From a checkpoint of a small transformer trained on Wikipedia: 14 layers.
MLP neurons of a small language model. Each row is named by its layer, matrix (down: output weights) and neuron, and shows model dimensions 272-367. Each number is 500 + 50 x the weight over its row's rms, rounded and kept within 0 to 999. Numbers have three digits each.
A block is one neuron, or neurons of one layer that tend to fire together. After each block is what it responds to, as a language model described it from the Wikipedia text at the highest values.

L5.down1058:470474573489567588501500463509561641522456503442590614525512566593492528577439453458549472493402537495559523380475478392517573569495532455490519504504594512536498560471487462461546551512427513522540527478536504502545466491494549563525502492535513537395501492492549480520481463526475498541
Responds to: Final subword pieces that finish a multi-token noun, often inside names or headings, such as Hous-ing, cerem-ony, renov-ation, Produ-ctions.

L6.down169:576460500485459446491464458547550387548500553523442473575462467404581438490537537560554496499517553522596518508471450504421375530516519504536518555424466479462587431409525481485520418442513467480552570547512488559429439496516518525488469516509482504516456569491469464534449514450479602545
L6.down419:473533516550483491509520551445383471469463498550516527439373534532475525422327496547450492477523519452461466489459419479523445518467498481575531474536444492552519549536523581564446547540528561476576430508485468500499459419464497462540544535447523540523387526513458475491487462497445479544
L6.down420:559588398569452583467512534520499480492540484567513521523452482459565488562393443556510430466465430533510443521563509409566465503459517550589507497463579446467509511452481548612456539487593537463469580469475538538494543487622491513546557418471520386571444458474527605433568492452504460507
L6.down504:518485439531515520486463488577500441466485465455517523561568503533449538558512508468467534490455590526402546441452502530507485463500384567594481494533507507521440411516471544517567524522428442552514534481499507444503421477500480587527618451431404531456423466510593503598436530408512484457
L6.down543:512480467495441566505521511509595476528560532565450557462432388519533466485482468496481547463447500635493506509448501463490481571587469471474486472420441572529559480484499423533429495515540511476525459504525482500435611498499472501507464480450377492590467547521427506581473497544496554552
L6.down1026:460462432427573508528503438478554498591472486554524501426574643571466558401494479471461473447530489524490489479569555546615551437548476491530564527456567484550535458474522564557523525472530517478627499538411500478559443537491521530599496507506460458503433452497506481481487532397494505452
L6.down1221:518498501506467560550468546412476503543493518463578525514567496574568574460580481495528452498512504428510463558466515532504460524455503439492495631449549522603475509547463467577550548458544512396438486392504467518525472515394521589552624430563437552473431527512546480423549494590482496537
L6.down1456:439482539566471528451521541511486564520518553431520437467488486562542447533409488530519489508484529511551451504494446494493546477567405461601630446545502542530530365405493553485522503494596566461518511546474446535586520486416547478522527471487477598422554419561556520542508505545536536493
Responds to: Spaces and leading digits that open a year or number, as in 27, 1905, January 1920, Hot 100; also pipes and headers in wiki tables.

L5.down1:596510552575495498510520467461527511491571463542555440409402441553529478584572461545456491552459473493518506467562432377513443567483465482606408424492479510549498554427438485475526424565442562495504511454592430447583552527464527381483494449475524526553482536509428471462501519451546463494
Responds to: Periods and other sentence-ending punctuation, often with a paragraph break or table pipe, closing factual Wikipedia sentences before a new sentence or section heading, e.g. "Railroad." or "2020.".

L5.down874:556593531545587530510437537416508498515439397639565484453516521484572538463489448478603529470449480494556472421543491515573487560516647458538550528556521521501505613486449538444500511515499533505485592509472459542507431585423456521559508516526507454530472532492540422468536472518453465461
Responds to: The first digit or space starting the year right after a month name in a date, e.g. On 24 May 2017, 13 May 1959; weaker on mid-word pieces like Joaquin, Fairleigh.

L6.down451:571564521514474386474510417507417468517549519467517504585486500618455505583572528437433445546492467478520541484456492448535539555494536421446514516467508557462427521574400443576609545450506477447396409517510498645650596457461471464534499488542561477442582525437535459467458386482526473604
L6.down550:466441505594424424523440511577492562486524514487517594551553410566500504482491542348435502469523522513469616613423455453519530501536564491515552513466523518524492529568502455447558542488455459531479502581447432469526513467466441482634469392511597480453477538519565515474529505477579496500
L6.down625:568518563564521429564539529499476576590489517483572492530446453624421494480475510495566515570525410524541538539475437410522536531471485458563507480496578524575462525428497546488450474483409515452574493450571539497550417516435523442520529433478521531484545450463581427504476549436495475478
L6.down869:504481466543502581556567508408501556529474472472576483480600493520485414442581542511497400477499487598516457507505487507475481441493459539522577471514529570510502480497470513508586475474396507397440614530474471446441450541475540494541472522523475472535556466505457510471449530523426442512
L6.down953:473467493493615541417498429477440537560455455458542535555503548484594567518496524576495370598514473537534444494523471555441541600547560456505523465492577527448543466491549531346493473536414421538581567416564549575543455429527511484546510487519487461526566472509480518574486490473492575570
L6.down1078:653501528461454573461516459530512459447537414499463433495505516531518464528496440556436487611585460532494463496576438556543519528483488528344497456443500550557493492463512495490526536505541426482464493544515498432537440474503535451461460474561508577420467414509475451464514485480480567538
L6.down1094:540504597514473435483535408500525483557515484462408457522525497564443614539437465501493482492527484519478398474479433476431507576494569425467519443508429552471479555517556466432450444518517438474473512550469554552534597472531395433519512468533488515585536467552511493469490475439547483484
L6.down1339:403468507512464586510452533544512517548438553494491445505542485463518461525476448478555417477476514548591535561405516393475556662456533462481482585490511580374447510650490511519490533454465554582465456479492517548431480502540546507476557539530493519449488418584450505522517463454368490496
Responds to: Final subword pieces that complete a common noun split across tokens, especially building names like palace, façade, abbey, plus court, faculty, frigate.

L3.down151:513590550470518522551490539442483504552534512494467446466460538581344466443551541516475485548557505462551440391507486465500544438555487436503492528550437552482455606443440518513511485576512549476567409445568472567499449568401467545532619482559587429485486525451459559485464545536446501475
L3.down256:608573452518519475563493506492516554445482395465510505444434501468556429495456553484522531409522513553480466566507524506490489527420434429569489563463444395453465528519442458530544492515456489400479523467508526484573462413537553433461537445548428508404506533532516541513601536525562527459
L3.down356:462551499482513403449540483563473447512362455466462502468447524667612507508478520549438506472535541501536570613507442488485547407483487518532540506542445486507492581555526423484546450547556390619557464535528502558476546469542455478551515511489572564454451497488474545554502519454511525467
L3.down869:554479442437581464471521464412482538537412441628522424550542413464531473590563577521552446517531541490542462552516479568432483494487508528523579498527545540492539643470546558506517483543502529452504556572387579483527536538477568507504459412604458579473489524528469553521477512556441431526
L3.down900:416474536461519435526586486509489500477538545532596618476484451452544491477575472533514539430579552454514483403527561455503479502562484576471535543546518536460490502379438504551548471562437393532506513550465470578517436499515477542495598500549500486538449488492453588440468505477507411541
L3.down989:567428482520468451491560589470518552507497471476546477483465468523490435470479466533508441531554500599527486559444556449449453518511446474401507573516501529534669610454497522553530535506480583480537490471476514409542456489500530415594450420592493423512549540536517505576542587553465486442
L3.down1264:558567486513513532585537540451451541404503485582514414559429351525530430558463565631447477492532572478410414528492467527515483522419475515518534505489520580545505512497471460516476602557552502481475499538518495539543526533575465483449555521455530452512487495537417512506395424450514422488
L3.down1367:547541423490574483544532462465537531480595490617461495478563497533551494436614475488425463517551459524538546493518579457499436506409473505476463448492456459532464478532532495558493500554543426509631533574418449539541452530480501496337512332552456459476521517470481602571508470539503424488
Responds to: Full stops closing factual, often biographical statements, especially after a date or place, as in "in 1994." or "in Glasgow.", and occasionally word-final pieces such as respect-ively or ask-ed.

L3.down67:430476538565449339496544462496542536487430461490505455586453515563490532492543501473470458479514512539427442556528404433470359513432462582551553436516400477439554449493368482533563423492434449517588555518478446503568429517433485574489496544521495543471546519589555588588567511525336487471
L3.down99:493505518507513567510467455467525516489506490462497526526534478489587611392522485595559518461488382480506523520498539484478552524409500561481574515463511505521490516421617471472463435421488567473463483529518464478568499574515451432546397535370459421412469553414499533479534492493429482559
L3.down145:529466511566465417525527476461476654523572511599397458480502508472500518488475480483542449520508537519546478535491417451565515477465480435522458521540436405465452533471426517535465491492496464520464537497503417508551465537489498486457541502461464530455482574556440463545539524484507523427
L3.down244:535448493478471443535484514483455455469533486422555615459559491535500535629533388528595459440410546474476503493447528431539500470519540475488424486448477470415468505448506586551510505506412618507547395497494432508417495528548516422465477584553509475528511563534423593436551504512449584572
L3.down631:542464526532557461474499474399545411548565451554589491565374537431442424526517578547502564449485537612516487425516442581451403491443518544496461477542515404396444440525509502542429448425563486523546455376472492613461510506558481426558465517520520488502546499506413433497594458537530476506
L3.down973:586528482479401465434483513488562484468526430555457481545511585523517467528511432485529463496408465507533439458509507499414501467460445482412475512446544523490509497574514564493494483523469482475548480532447436494637494408575454493524486513553460534502509575451496476574533520513416527487
L3.down1273:504515483550453505470501501470513550493499515571477530463441437576541503532434418513516479518457540483447514422508479481480429434580471419468438490420513579545477486485475423461530517528461472478559422507515445521490502444603434337524482467477515448531550508442596554497471458477486491515
L3.down1474:611425461537506471529435497401505523580503519540498522515467514517455464444554516494486451557438609435402562446519493480462487463507578390537447505527444423578588536487525413453496474500604444370538489570548525532444569550451457501522524479460551516512508442584482406402572463448465418414
Responds to: The space token right after "in" or a month name where a year or day number follows, as in "In June 2023" or "on February 13", plus rare word-piece fragments.

L3.down146:571494516475478562517504504504524438504560490461529487483540447594475481463511510432487522449381591568489499520439593492470585446558495537521519528498486488391531496496451478439567634538498497600527544520473447436498495438554497604480442574501404511432469533510477519520504516466566561565
L3.down148:475497507483500390503485458467403563447546508427416516479489442457537460464524573489517569545557492495437529522427405464519477586404412618554483529477481494548504566447493474508535488548434459457436476450539548592467503488542458418406518545496467475506518509516471450439521487442543504497
L3.down335:500526523400428561495569458446470560413444519532499561525519504547461494496477435602498479505461483512566459527469574523538459574503527534356627534485498562587515521490523541566507445481443538437446484510574500514576450533515595522513496493504515550511558555450533491460488577565417499542
L3.down378:508441511531496467471520456543492604511498536496405454541448529477545543535562559456550481507480634455439521541434506537490575480533503493568574530476553485473501507525482480447433503452483471485489475453376519592526537544445533622523420526527550562607523561477512521501355524591465515437
L3.down813:524471523613473436538529472597549566508458506494497479588541549614488534429421533407504494433517562457491459451519458404438537498540538537498427532440478582548484437497536558523492473508460500519452458491579444571413499471534433493493452480459529448599472576542487571497476541509525582504
L3.down837:598552424543445462540449521584467496540558482457513509532392472545508498502494435474474471528490466468522519476460412388355460579464484471560494587517563455411510463498628528537496488437394489483486450526517448511474450388564523568483448482502502572505502488513540535401419543582469442513
L3.down958:618576564481422535527500492529461535468485469454487547546565403440464434536455565467490497404587450527513468399507529516631582571474468491476544413468516418407538480549448513424529521514423566550455497498509491484502541582560468547377451557532482475538502463584510586416533574508601556482
L3.down1104:474507488474421532416508516481478600494514462557451560509488579498516532563532535438494499464521508420488446405528493432548514491610511534449519605438529465509486464434522569460459474499409535426515517440519463444451515484531441606541483494473517586526478588433449494519514474526538535477
Responds to: Final subword pieces that complete a common noun split across tokens, often place or geography terms such as Mount-ain, prov-ince, sanct-uary, indust-ry.